Part of a small language model's weights.
Size: 13 layers, 12 heads of 32, vocabulary 2048.
Architecture: rotary positions, biases, tied embeddings.
Training: a variant of Muon for these matrices, 420M tokens.
MLP neurons of a small language model. Each row is named by its layer, matrix (up: input weights) and neuron, and shows model dimensions 64-191. Each number is 500 + 50 x the weight over its row's rms, rounded and kept within 0 to 999. Numbers have three digits each.
After each neuron's rows, "fires after" lists the tokens most often just before its 100 highest values on Wikipedia text that the model never trained on. A number after a token or word is its count.

L3.up650:606544560455484466506589531476401505490478508543447573565482474498498479433454519545426426381501478521478513499469532450569523616529416437440453595477499438479533495440519543547465455517451521467505561527605477408481452532462480515515455457427452521507571472537506428500490417542506558514589483621484460516424604455440548466385515530460604577579426537438399508478491582453497549501571
fires after: " S" 16, " K" 12, " R" 11, " D" 9, " C" 9, "y" 7

L7.up106:445497456541539517524568531484515533505517577456607395432444424393505524525483476457482438459477535507544483594520483484470432422582488521535502518484485489435436486485455469537498541447527621444509531579487467464533549517572535510587549533529540438484435530463446558530585468540499493506487457533555518434553501463513449384553496512491556499528481545407597566499529527522493524498531
fires after: "." 91, "\"" 7

L7.up1361:492517481424443523477420532472524450545518554525533531462558498457564517459597453448526519533559511528454515499524459543448428441469597444540541519484502529602453505431559400467476541493584539431457559480535452333626525454421574493456586508484550563525499471536600571475464427559503508454466478496524508452504526537558497514424495530459538497515499492509490443431447527507389492548514
fires after: "\n" 31, "|" 27, " " 20, " |" 7

L2.up200:562507507454505526520545494524527474445540559376598474515547556440523505510422541453499543531590496528561537533507524572565461428456517454543525505521577422461555464466552457512503505487503469560570517455547487504471514528485507516465488530492469382568438452557597513541561567458485454579534439469488533361569476524404571423460491463508517508460463403552474529421499532541431458471416
fires after: "c" 19, "ten" 14, "cu" 9, " continu" 8, "ve" 7, "p" 7

L7.up1259:481438519537524502488552461534478537408485471490419498411535625570535479555544466534463492531559454518490332504412414451451501493464575490436507422519642506485389559556594538523484495503433435500642498463444401481524489526500521550408461504473452499568417473463577513514471514558583459445482591578553514467509589422484527483496503547398501512468535486431479574521502491468537554441471
fires after: "s" 38, "ta" 20, "c" 13, "es" 4, "d" 4

L7.up1363:491478489596524578495512447501447436429439555416598572557464539519558577466423456456495549561437498513516528556513547452546526488510421487541448426486536497455589662453516508478504544476587430427550492525449491515514525506471483439555485523559545436512381559487513565500505459461484413499478512543499484505482525474501453485554545464312573541563491539530473493501371480521431438503490
fires after: "\n" 83, "c" 5

L3.up1353:521524488524571547499539475485419563496460493478533516540497541337454469527578580481450557485527386433486529531512494521526424497482484506527498523512487507568479514506438441472517510495527470541467484487562605442566445521440459512515524502475525478543524486459551470375475490426548459611445543472489535466498485503393474485559435599464473525450549514584498412399535448530546448529451
fires after: " the" 16, " de" 14, " De" 9, " Th" 7, " I" 6

L2.up567:581520510503421454492576465473555493554540535603419529536465534478470440556448478477531416481542517528521383425508480404541523473475479587458466507545454494515491531477482587467462459521465486431595545475442458515458531533534540373544413466412465486560476501508460559499481627571485514571628499378452495415554519550510383482442400494500483415496486495484471474540505463436533596473482
fires after: " " 30, " V" 23, " P" 14, " p" 5

L2.up247:524466554520546457469454459532559476481513457577580552606519503491531503501564462416471481481464573510489497529594549520404541500406536471506490430463527474512578581529411493489539496586595515477515549429469557484525506529402395531569455508450476421555464465493519473592510439488552595508517458458445471569560439432467455503505553505411576495564517491402451416433573584390489482563530
fires after: "f" 16, "ev" 12, "p" 11, " f" 11, " w" 7, "dge" 6

L3.up541:424480496531527432451517526458464455517488517421519492442534509493502547468466495504442622497474544492432479601491573522565471512483535466552590505479472534510426613514518510507496512548398494453553441434493470600485471455517539523529436514388444518511489547445433506423520535454483486535489525497450538441564545485466467568466539510404550487452583481455466463512502602491496490471511
fires after: "ad" 16, " co" 9, "d" 9, " C" 9, " Ca" 7, "ar" 7

L7.up1357:492476535578409394452452392500483524533444576463455448484593459385498492552568499462504513430539409551506491588491516495544463443607533471466485413546492593530498611470492503526438488472490492481474524499494577501514562535514507504473513467582450410527465520409551430497581582565483562590520511455424481524479440508464399521530545570451448538435529358541475486459487483507599479597518
fires after: "-" 31, " on" 13, " " 13, " la" 9, " the" 6, " f" 5

L3.up900:540495507485564466483595543505487463586498614449488593502446490519464454488572540405423440509505524423529501435413394435483454543548464487511461509447520519475463522514485438439514534548526482507525462500577517395509537493555484520491515539584523444447525506469559521506476405513475419551490471615460516499570496493468406486465387524519508596456475503439502539430518452468460502475509
fires after: "s" 21, "en" 12, " De" 8, " In" 5, " S" 5, " ex" 5

L3.up780:477482508483455466555514465512565486489668533533451452465417514603546459502524492535464555482529503410472526473503506468559489556485497461532450581388466583537464547478569565356541509496476335492466469511476507509476459374413575583519440535451473564489493595408513497513511543502575422562409446490494450472518524515440497451464423496545530513464573495516442516475549484533537577500427
fires after: " a" 20, " A" 10, "e" 9, " Ke" 7, " Ta" 7, " fa" 7

L2.up874:509470563476499501569508472464452491493524561509486495554514470412501500480623592472447505467599467515475446428477425469438560523556502492478487452407356441515448513509485451529443513562531385490596522512499528490377472448521420488533450596588499569479508545495505511491517436464552618507533493628494521503560496512459425535547505412505487513515424491509485462518615401532417586472380
fires after: " G" 36, "s" 9, "all" 8, " sp" 6, " ex" 6, " Z" 5

L3.up613:466529600495489447425495515454464474599540552517451453496496500517451397427453522513534525469476528530519483364524443500544502461500443631535427494509589528487461493579490505446427549402489529553539467463498594486630469508543621486504592478422456484481584491503464536481490516522420419512534547454469472445474506497475504529584545569626568498501489538520476488483591412501476453465519
fires after: " A" 23, " " 16, "A" 15, " d" 10, " P" 6

L2.up374:442525530428422531519463594497474561552375478448500519550493425506467503508463472455577575342436398560485470506640492429492478571617483535594558501491590496619573458527518554532516514556524442535461539531440548508469411476478452457479484561470527506547450524527509546448486494489495415468443532555575521438503498480557562538551533540391565380410541530455531478444532537516497501539577
fires after: "ma" 18, " Ma" 12, " U" 9, "a" 8, " re" 6

L2.up1518:408460394421494442493499493559470468522450522450475491529495553446389547593443473509492511452529594423451349547541573507515454568552443568514582507501476421462517539466447538484499488467471502489382472510514570505410407501448552430479383469539566535582488528535485493570421462574450559460526537492541447513545493570489478537505467534490428517455504607484461510487435486573452483500487
fires after: "x" 11, " P" 9, "mp" 8, "f" 8, " C" 8, "ver" 7

L2.up165:531577513530429491469438539471499534630497453548464526492587495584498469507493456637493488487539472476539561552385534477530487540494505477499399453585509583420531508448482474469491401509424464455519448489546409518522473543524399538475434491496478450553486529513468508503393635483558519450580500557618511601488556430515556531538521520550502530475452441531490525499504438494523473560457
fires after: " M" 25, " f" 13, " So" 8, " m" 7, "M" 5, " F" 5

L7.up1112:481489484568505458417414481469579474486506582483523481386508448391488546510470498476507455530459594512549503586476438393546434455506504520526537464538599564454576462635518501517529475578496471511489503451442480463535514446548551533478505455476517431469445576470462557489561483488479544480469410537561516494558466494509616509550411551536404512485469547527472493468561536444462494468527
fires after: "." 70

L3.up1431:525455559527528545517517495481459483470474506554528538459523514430517486520520471560530546499452368402558568597545520499528496504446466450444585434511460505446488485472510456535566361519578556531488579524518519493412418542497497482530554622502485497465534488548462537469447521492474367472553483379549579499510485594546502485570388493401409557565505537521558525519453496506538523477444
fires after: "ri" 23, "lan" 12, "com" 11, "red" 10, "ni" 5, "qui" 5

L3.up1063:565505470516569517467489494464492561518508427462489489587428577486479419470423483612490474501575483476457466477467624547470541456420618501523572617550594489528527491452545491473528430633579562517450427609569450538549405423496509502579549470525505451523513484482519483560512514595418503450566463515501499498529454450437408566523475572548560543538485544472470420519476499470447486455466
fires after: " po" 22, "fe" 10, " Po" 8, " Pa" 7, "pa" 5

L2.up948:476518553511476528532520541517495521540600492454392375528480521525483526473555504424446425454486476486566358479450477482584452471536506526578562396522498546502598513560480557566485528368511543546458475572503548457620476464442508573549537564579482545517540561477467456516475455485505503455584502424506476452408504556499437488493501536502525474565495560451514479414523514619412584512590
fires after: " N" 18, "A" 18, " A" 8, " Ra" 7, " two" 5

L2.up172:503494529458492558490492514550493483446530404488543493451524485439526578415510444539503591612617504498525553465432446532542545379468551507527533417532460461557509515466470470528582496489471508498419494459474531587577499500552513458524459439600556486484465537555586556500526508521426472522500469430433471518487550492472463553585413453497582519459420503566581565422562541510599547555557
fires after: "th" 17, " mi" 17, " W" 12, "L" 9, "hi" 8

L2.up394:409591561557567406506435373415476538561485522553504562467520496477378461487515491598486484508449487455541447551465457485526453456510507564456441563484429512458528560523599452367570419494489453423466535554580480427509446493606481538531527486502537515581484635533534496459460527444499500505509584483507492575538478562546582543488458508470512431489462546510525458587458493441532481531519
fires after: "ri" 16, "ar" 13, " V" 9, "co" 5, " So" 5, "gre" 5

L2.up1176:494502527493538500484572447507580525537469471505580434531477474568493466582455554407503406458484496484509580502514511440563534532519555533456471551488372485416428430460487463482474384503502431437563602469446499534519455521513589501423475518444569510477494445482531495542465554444507498583608454464492492548492426507500471501473459583433497496609538452458504525455437450437396563533490
fires after: " G" 42, " g" 12, "G" 8, " P" 7, " F" 6, "P" 5

L3.up1487:551543476484507490541480470405584459521465487457478544518502502469361532539525438503376422553562616540544540545396510549439529517467502609423505446489510472487484448519506482416497585514462395508487478532521658481539459511379561414488500442440562558539546514480491486518407431508414540489414498502589555447480536410531495523604554443468432541519423466533423523547465429471490454530511
fires after: "k" 22, "i" 21, "g" 9, "ó" 6, "o" 6, "vi" 5

L2.up40:509486555626492528482478515534531450511422447449343516509422442547591469530543487498510537417444547492500537447468446473544468511431585513523455533620513471471593521498553505428421483484574464473510483465568529527576495499472496502505540441505488459457548494551548511524535475523571495533495501589461467453596500380508448556459492457508519557458484483545563504339584511507453353554512
fires after: " the" 27, " " 10, " h" 9, " tr" 7, "'" 6, " dis" 5

L3.up1505:462620518453478552470537500532528588483547541569527511526535468551555374487452483469471427553527431462499483493485618540584514529534523531481484507498412516590491556435564484450482487500632518419442503575491531495462468513503395448446469571446489521544488552485487551392471401434530459640452491440559461551453516483542465456438419499491480558469537596434474427527512422482467472442471
fires after: " P" 20, " T" 17, "et" 17, " B" 12, " Bri" 4

L2.up1193:706541454534456489564542480578496383435474450536529512584446560531498528404449465429523476539536479430503507601508484556512473545468560504457441457531549555576480483543468529545562501441538553604406462433502415528555440535477522471493471567527479512481500503630539526551521449513480599504461540598510458547449539508447507498472443509530496514402475577532481449442555476541489410460591
fires after: "tt" 13, " Sh" 8, " K" 8, " H" 7, "H" 7, " B" 7

L3.up316:468489459480446343513492481537537488604541483501500539495554433499501551523560397479466582428553557510543533514551462484550427503492500550514477556471447537588498492429518515534583464586435396625523400540505564539572590414513502552520435418421544514582580473559562485526446514438447426505428460576498433515516407522473549522541433463378467528472512463527560569455558547494522427604504
fires after: " " 23, " A" 14, "s" 9, "ay" 7, " a" 6, "o" 6

L7.up60:450422492508564504507432539517581469503470474524465517607541495511514521423499582601542416513462483523544492502471531610508557462528448487441484508463448530517496495574480523521498606451509448513578480413474411491486411470579558469449511441469546547529500473466503418556519519567517473419470432441472512568521574476542535414528459595419445482507516464451484478489468526564417390552546
fires after: " " 59, "s" 7, " g" 5

L2.up1490:538478519461502439444578589524430419459498471521476511461455476533546486413527523489503441416483509463479519556493496584549481541463458438509558530527499540443589381543465405487519540566467535538505405511474488459568561525466562492564475583532470537533527498470470418458463519478500532595476505511540358559421560495415505452511482512523538575477419510456464560434599478510545518464671
fires after: " J" 19, " H" 15, "H" 10, "li" 8, " T" 6

L7.up1095:458476537518411472445432496577553451604460556525474520415550512444548555558550507516522499488494535434525402522445472559640490496528575529482469509476560480553522558456411570555436591495539397511453550476523469552491501437546546488433510513528426521542412516394513476512519564487448501526604549569517520496415534431518483456480484475492489476587415510491493489475483523457553501479471
fires after: " on" 51, "'" 18, " the" 7, " to" 4, " |" 4

L2.up1507:501485479491486535512407559464534574484542567412617461581456454482483508498525437475507600470551517533507445385537492497525562470446558451566489502425411509417424534583478577373454550467548447496492529591569553522492527408420509492488470453501532382535594507500483474517469518455471464559503532485463548487527508517474588553567482502488488455589431477522542440601487485560511477481576
fires after: "." 22, "hi" 9, "S" 7, "c" 7, "I" 6, "ro" 5

L3.up808:586529526341576463510506433555510544576603579525483544446455450399563564480611474439495486421499459529495441531525521486485529539561545536520478535412517545394517460463570416571436500541449524522540455440381454481511558484561583422436562532477443474502494501499477504454545466559384495471426422524468492506533513487623475474547484478431483495413440431600501505535527454615457433519547
fires after: " " 32, "re" 16, " P" 11, "ur" 9, " M" 5, "n" 5

L7.up1467:553438533434532440496469539524475456475502534520497490453517415551496409552414499383510506522519534580535489501403433481425496513487507479583584487500437476514444484477525445543410511505493417593489517449377593435468542483522470576536503490566478497534535528432568460480538551519495414558473507421487549590440503498505437533481555558545529518468554415515495438397519548538561563532407
fires after: " " 24, " a" 12, "et" 7, "th" 4, "s" 4, "al" 4

L3.up1017:530481554423560604546581490561470394518521440604510484523433453476566458443537426525529494514590415505470448515439491494442445460441552500561497552537503487511494512540515560424477458543526495466455497440458576502488514462444465430477460487572502513580510540526488481480501504482470580549459429466540500510490474484522578603631543472443427494484405514529507456436425518506508519613531
fires after: "T" 13, "low" 12, "st" 9, "hi" 7, " W" 7, "in" 6

L2.up576:522416515590412523495513503475491521399467426478546470521473478487560506542514499560419458455472477500606527531505506513501436532491507414444444477488460466394582547538482533544524498571454497577468457573499462501566526536468505553417459469535495505517473548554588427487517466628487559482524551587503464540455583555493474546444460519544554510492513442538470419454505447465482560472539
fires after: " G" 36, " Ro" 26, "ro" 16, " J" 12

L3.up252:394509460591518560560421524455535489451517546474595443424516428546569502552501479438460558448556528523547508504423475504502433561493459513454542463367532492438563559441469476478498478549520525541457487521466587576512480462552492443541412518502417497506465496474472529473524520510535467505476418482471452478510536473540442518473384494641557505474504508505503513620522525478606539552400
fires after: " A" 54, " a" 13, "A" 5

L2.up402:492587449506423375468489467470544536552399484482592544584508508558438468454428570551521410580496531582482517502516568461450547413433568532449527591500501575532520438557485582421546459610507543520535483587489536501542522471464584486497519499565467435514485525519471440475417459530433496536522461541478482552512453488500457482479498597447540474505511504526409447573462425461490438475537
fires after: "vi" 13, "va" 10, "fe" 9, "p" 9, " V" 7, "com" 7

L2.up1502:427481550517474396490468488567458516526468483524496468524570482506446511405487486426495508553597538472591459487518468491563491467436508506527441462465510514502496510422471477493565477570512433447551489542454561501544520468507460512560498484489513607626518447456402551539472590469527467527568513493486448531541505538500495534493503560593535522556380450541512514529455546530587421573391
fires after: "le" 21, " tr" 10, " The" 10, " A" 9, "th" 7

L2.up313:510463501418487499535515483573566459471554556508485509474442420403514500618453407464513519475563527516462431518529521492501540528578589446551461464471499398411445638500445557449505543547537503577533586534476570509487399513432390519466411471499548519540570408352500450470478471469515503497470475459475524412580477392401509434594504438518467508468540484508434452549489515521374438498493
fires after: "p" 20, " Con" 16, " ex" 9, "con" 6, " con" 6, "c" 6

L7.up81:488483521524504514406547520580573506513560452507472517415539457432507485514516366459544512539520446543493538449481495446550471512512447513564455540480541559585486500546493459542458567414471494505458481519511497459584448438475545489591545525501356497498610448500522617479553388468547499496591403583463486451527613507538492494440466565446465485472544537510363574469450471589520543522543
fires after: " |" 22, "-" 18, "|" 9, "." 5, " Se" 5

L2.up690:516487573435567520591502400474437545577498536453423469514475524431426480461522481566481436496509500530587423528453365513520512534564534539381518669489523462464479465447477446509436504552508552462532516615530513527420516423460514441558528464443444450541576493483475427495472480591474567522560511471519556496562479502506447525424493519452471533469490504526542470476525541451535556558494
fires after: " S" 13, " V" 11, " U" 9, " P" 7, " C" 7, " Y" 5

L2.up569:444541519515496548478544582563512480561427529544473486444474476550573451598509413583528527550509520443536451477508515511432457630455484462529550539523514495441494463442533551575533415562438429444483402519548514497461466561490565506437463464522498495470549551424499511545543478559480448479450554536433551539439469503459526554536383486488407402517601604433568541432487489476395511463481
fires after: " " 31, " C" 16, "u" 6

L3.up1535:474498485470471512502471577430591424480473497493488540518526531432438478475493499502395534497534436541501493422425448491535494471457480487523518547458490553429575553524577513485555513532569563466370494556544522555528424574522549569541531548500491555483571497474504472472460442475512534499464482530544466482378547513386537461623547450481496420551540445526564481607418508432509441484519
fires after: "o" 16, "i" 16, "cc" 13, "b" 9, " So" 8, "ig" 6

L2.up1378:484454516510505517482453401429420479512553558572516461463498514534497452518474500448452462543507539467510536574509559549494503556499569543534510456460491546448515520532465472464532494483386492483563469469516628488440562419529471588497423464392510549624386508572597500473453447537497454559454568457517512470508561475531477526440470501515568531401484497455501494523580452528448577518502
fires after: " co" 23, " la" 8, "p" 8, " C" 6, " Val" 6

L2.up1046:542489527474510422527459494496545481516448423422470521486587484479526512439500481550414503553479546557506457457562559527543485570447502524405498487477549520446488415587484589460497529470603475513510522502607411510480495536511437551493406433520480425485612582469544487556486475480484488412463452530502529540555604453439522476458576477463531545457544582496480547581480417417645508483539
fires after: "il" 34, "ad" 13, " se" 11, "d" 6, " so" 4

L2.up880:509434466441540498407501520492551538579569523421582540554455453486471477446494516538491397522454362521559540436532436417418427466505500466454529457432450573462439475458546476561469546613492483560500440519479469474539494548462614525456412579422594512422493522575537491555470478496378506528471596459521448510473426390513466458490494384541562566482433518441498505470531539433485535572545
fires after: "th" 19, "g" 11, "z" 9, "der" 7, "am" 6, "mb" 5

L2.up706:496499516474596473510502558500476535525434464484470420488510480431482517490453515505538556499505410406535473519413509469515470487525449549478440573486589553629487559499541574566466486565579567569463515525509574559490424491588469498488308477454466457645571510487537463448453483517518462534462560469565472500507481486580480528500497491464526515513513565363542440454419519516381534517521
fires after: "S" 22, " U" 13, "co" 12, " Ma" 12, "vi" 9, "V" 8

L2.up1442:357546588568497491470423502427424428464490534539609510498523527539439506543417586498517475495464418598534467441505464446593413485504507440546476550571474475553493545492518547445476456527554499440432551489503535496485483496576535433535502426524453564561553497487546624480565497491518561439520499539609477488511430531460566513490501530437497554456510440536426463587499420491418460494482
fires after: " per" 13, "s" 12, "duc" 10, " creat" 10, " use" 9, " P" 9

L7.up1303:519431465468460502547560503533465545550517527471440546473467489436504483573507461478543523512468498574557492449461445480553511417574546552563438428541552498554520590595576525467483475453499480453539599549497404479586543540615512519478440441544542528566444514579527520517519493344484457551478559528420535522543563469525531466495506466468504601516505495446653476463546483524490414521506
fires after: "." 89, ")." 5

L3.up1237:564453531491457506555491462507447556549493499457554482556551528480461489544495488524464587461553433467448508488500446535528448498547558431566619591509551553463486418490509451476465371477464461565555490534536470443572467557490470574515545537587452451499481570453563510443566455552570546504455489481482426419426439483451593536530502440549507516481603455572553496522449455480528509501371
fires after: " De" 14, "re" 12, " de" 11, "s" 11, "le" 8, "de" 8

L3.up1241:572506607499496475482620512492444547530439458483565512632497457503448486433555499482473499523458503462507417527419426544462458541509476477519458484460455415404494528539481525471462469616517520435502434533458487489527450519425538438575464494430405520499597476505449379458457537458496535524508481541541533521473605461536490501370463525477577475471474515559537520493445545511468546501463
fires after: " " 29, " S" 24, "s" 10, " C" 9, " K" 6, " Th" 5

L3.up753:541609503573583585549496520585469432493414559531506494496511541508470550459541557458455507516509477441544452461515498480406433493489496584505468616552505433485443487503519598461505423464537451488464511443528499453602517592458520475476560472476509496420554527488476475534487582587393458533484468517530465611470516484508407457437464544488418432506496500466520506503498495368497490486517
fires after: " " 25, " F" 12, " f" 11, "g" 5, " Mar" 5, "ic" 5

L7.up996:452468559484478501444495421487503460614554478496463483498479468529504510537572461429496455428578459545553486467524472482483513558520602506434446563489534494445488537538498443441632558544546414576481527486467563522459475521515532487520499606482595497495571510486421494504430447498462469396464438517356440517550542445596560450470454527444544487483548561494564496489535431471512436548531
fires after: " " 49, " P" 5, " A" 4, "-" 4

L3.up696:451476583532548561517470511566493554594481516506520462476509510520509449546505544457460569405528524531480448467468490477569512394484595501423481445503504472552473524470475524404517372490503431526541589527482644549508481481527385421453486461458537504545559466435498435497551498589495508455422488508421525424468437539504477453480534441557536390437468503528510473465526503524488514501513
fires after: " con" 17, "vi" 12, " Con" 11, " Vi" 9, " lo" 7, " pro" 6

L2.up761:501555601456421468474464477454544482484535562481369541470522472512464486469511514548431464438430477461569464482509466474482537568531490528530528600477569560468573492476601412503453515383456465540474506511450472510501548475630493537472531534492486563394533517490459485500409404580429484556397485527566474493449400463494544463447517407501545596489565537508492512447552570465476537484576
fires after: " S" 23, " P" 21, "op" 15, "n" 9, " p" 5, "en" 4

L2.up1164:528582524517562487506490609433534536507519546460474436450506564546477474520510529466523433433510564443556541563502523512550437502458427400414520569495531432453479501518471491515446434500422500515466452492529378533501484473455435562556580578543506431474461625439422514418421516526460529410586588507486468544557524496554409459464501598505637539522491485472531530428458480536491436547453
fires after: " M" 26, "or" 11, "M" 11, " G" 8, "al" 4

L2.up1202:488440478524523499431548541533470438495529520514563463464490525491515545520465425391550484475548620424550530489502524472522441543564537436502547599477413537425494508457617449443461588631527484555486458468509537500484416449395521494446415566444482480608458436488536513473449470557487545514420415430437461382480528483524542472425452515540653438524438462510535514556514583499529558495461
fires after: " A" 18, " Ar" 14, " Ca" 10, " G" 10, " C" 10, " O" 8

L7.up1229:479572563474523517487437473492527415550584518401494494401455579441491510525543479473467557512435562593520476463437569409503452434534504502536532484534560441497525365482529526490566399506506548448550515595528417452489554396588525531512512477426555449488477489468556516505622465427484463574435485501520525464554517468532558560512494517482500519476478603505454496487569496393579443533562
fires after: "." 80, ")." 5, "\"" 5

L7.up83:475403507553499464476601443467522591518515501463507532512523542522518374468440548423471581490547502588549534486503461511550541485477393457526546544494446510463486511429577586527428455525484403532512513407481561423532436512524560558425565557465479529562475545519643498498595548525579460471526477555515578491499474483571505582495477438453529491510466499454442423479527515490488526465501
fires after: "s" 19, " dis" 16, " re" 15, " " 6, " st" 5

L2.up747:457517557450503408590465586534446497514464496524568433484534417600528483511505464436526469482513503425456480515457462473576608437429473565495519504453549415638512566503558519529504511454503465566432421580450502540576574451502534571555598499490552493522498484439579420491497528520504455457456353469526435470481501459498506445551457536474468432499537522524527525320504506481457540520529
fires after: " A" 19, " I" 15, " T" 10, "T" 7, "A" 7, " S" 6

L7.up604:500529560461460546589508571457581503477503545489452487549488476470530553510497429427532447422516505546541556523495561472560472461501444415554584467479544573526512517500429442547562492480430503504556523494503405444494551494546543547485456463440540479547481559537510560550491402436409494471582473561470610508558512484472513547507503451528552452488470526450579438561472433425507537582582
fires after: "." 86, "\"" 7

L7.up1169:519439456552595532511435495552513477452401498450412567537478523428533466571537490427556527428446586467543475456643553521458536463570486471477507544533496515422582550509554515573504568520446443537580593500478437482439559487544552482412535532472402463521541533441492467502530481609526505496495509510455519401484510498485503493502407463464463469530551334575542574512470528572483389537446
fires after: " " 44, " de" 9, " of" 6, " the" 4

L2.up1274:396506549398524537434512452486520538547478506527529522474452490469557507491441553470482534436451504443507406452511559451543526518469517546582452451495437525472414623521539446270466486436541473527535528482466518517544482491451519478496599521498507493435519478516458549467451494543449443565462459557546522472529440497544528581548523465474563457503534422526529553457456566601439516382484
fires after: "hi" 18, "ce" 11, "p" 10, " C" 10, "c" 9, "P" 8

L2.up104:467460530486511479462588464494554555436454504508441483499573509491504533456469496567433481444481427514553407533464545552453484568523497582450539522464497462541494595491447534427529590570496579458531556506455446463463461439502508397506511504497512649605537521490547462436455560564534443515508563434513464578543519360571482522530440558538553432453502516481521466461476500464465517432508
fires after: " S" 23, " An" 10, "s" 9, " V" 8, " M" 8, "ta" 6

L3.up21:577505481482443490438401500488517518647471486489476447520535515606502453473466435507479546524540514496473438476472502537481549515482557514493428455503503539449545520570470512458553508530565552523522522516499540556544449408502539425497535450451528501505490431486472598490463378443428439504562414568507619542625465511580502468505428578522537524477531553358520423504445511419502480464546
fires after: "ci" 16, "va" 14, "or" 11, " comp" 9, "com" 8, " be" 5

L3.up48:451409433551510521503522508549447525480451509410500435529479477472505498519512460391549479492576487482567478491464548520502502516554487564504529439452437591482520533434509605503480588517528439537595458486445619419565514421464523576561463468497441492533515503530492565536472495436492445545389522539530477515435440429438531555491610534363538463495524555455463479661463575494523535430498
fires after: "\n" 82, " C" 8

L3.up972:460469462545517570475426443535518572534481380549500556566535437436482443513489491539415516472415514490564564592499462614489563526518481579441405589408551504567595530402482568528527391531550478453450538593524561521568511560535461487527413458465490492437551518439454534552427489478498576543446519461474557449518383490549443540542590504440528587547447494515451528446606487444502477498487
fires after: " w" 15, " di" 15, " f" 14, " so" 12, "\n" 8, "ho" 7

L3.up1461:482497533383485495437555516436465502500587592419488505539479488582550472590572506402543534473493507415523460509640451450505492482408458465518412494478412488509604558498489571524561506454558514502465555474520555497501490397575475541519529477439569475535455488507474477444468423418509469458515481465470481559370552467531504446544473511424552527534690454449418494486573524450443540535507
fires after: " E" 13, "|" 13, "R" 12, " S" 7, " " 7, " I" 7

L3.up50:489437471511522556436536456454519492524566475439586490518502478506490524612444459508479451506520479479556468548527515524483481536456488492471515511508273484507540420569587517537504425441443545514468499432442506483529554415481463558435543497453464492485526538524462469517454395500515532512533395571475487456457563487460466575566575509485403562561537455482410475476477508379484502548486
fires after: " G" 40, " P" 18, " O" 8, "ra" 8, "ar" 4, " p" 4

L3.up1064:457461511513492372491546520522538498549487472556446499487467483543620499450444454431461538382497488503454540586489510541468458408456488563457489571416493526573474517506480444494399532594477505548559477466557506497505516473562512495569459508557623436532432511519431477533522412411507486492526561494468449525477519517476513443517552531443508555490504535391332601458524541578509478540517
fires after: " re" 27, " " 20, " H" 12, " A" 10, " a" 9, " E" 6

L3.up543:489475501483513516548502426499516452477480421490460474543540568592478422560478479470400632462527448527532444479476526482479368480500390553631504468477389551508484482485492494513536444574508443451531441572474503457526504512405480528489465533468555503499472547566564511454489476449543513510478448520534524586483524531497496562567464467513428547523462511541423488465438562521532448510504
fires after: "gu" 20, "va" 12, "s" 10, " a" 9, "li" 6, "chi" 6

L3.up366:473530539588557508515530514440448432553453576600400531488495492496511489422552487591543452534451414525572568530521501645501460484441534498484486481421598536447432391507501401558442534545502425466495533479503485541431529536460419475502577501494463517486507404466476484498512496519495520369447463486438546543449553570432555544498440474455478469530620437412477436552508502523515452508587
fires after: " " 25, "ri" 10, "o" 7, "duc" 5, " Pri" 4

L2.up158:413535588479488482555593489487482559503428476511486437446362572485420443353537513469491565529505531448502503448481479440609452468537521615429500534508543468557561517538486573421537533508492462477519542492486464477412559549488554510512465457481537477475482444464494480495545557550522564521540506480520490589470561535474535501505419458529636513497469624486420467470555445469558561428495
fires after: " Ma" 18, "en" 15, "A" 11, " You" 7, "u" 5, " Ch" 4

L3.up960:504441465520492455501585478522513514485469537512484593555482465587486635484410506453502518511540438511595471473450457490675494496496531525540455447475517569547496524531551515494426498569601453488453580416468563515527461503503450523506555454500534467450447572461494568472516569527433528517537492519534513460311466471486448536537522431459463510518562463484500441548495501569416530515406
fires after: "s" 33, " S" 11, "P" 8, " A" 8, "T" 4, " P" 4

L7.up734:384490524573469555504430442486498477544557561478447584552502498419498448437435442480545464437495537637580488438473550502616461491480490495493477434586572508481516549479544498537458559414454532502492459431545539438560573559584425549532522492585551444562558439515486554495549463456473512556581459439416593438524475423564546483464473480508505519478455527439513448397464520380510545498523
fires after: "." 77, "\"" 6, "ow" 4

L3.up1301:500553598519543529418565467637485509505621578510473464543440456560480493519553508471510564447476474548532463479518512541532552441498562510554421468490476521507496481472417499493465451437431453537423566453646520468496467511507475617506504517519441558448523492448494513541503618391528535485488471505592472454468519576620442459493505485513481474480618460553499424487555568507442545488392
fires after: " E" 27, "{" 14, " Bra" 6, " " 5, " B" 5

L2.up348:454457449459405509568484511523500560499477428457536562526569529518488534538497466561466477563530495556542521491528508532471459415450443527433466514396474611400451484544472555513515570512576428499487525486539515553496605417556532461536449482576521438497463586482540444490501493533551389460486518449612461473494479373416546472539480470552492504554398433517481573484419487508608563485500
fires after: "il" 20, "u" 11, "ha" 10, "ul" 8, "d" 8, "i" 6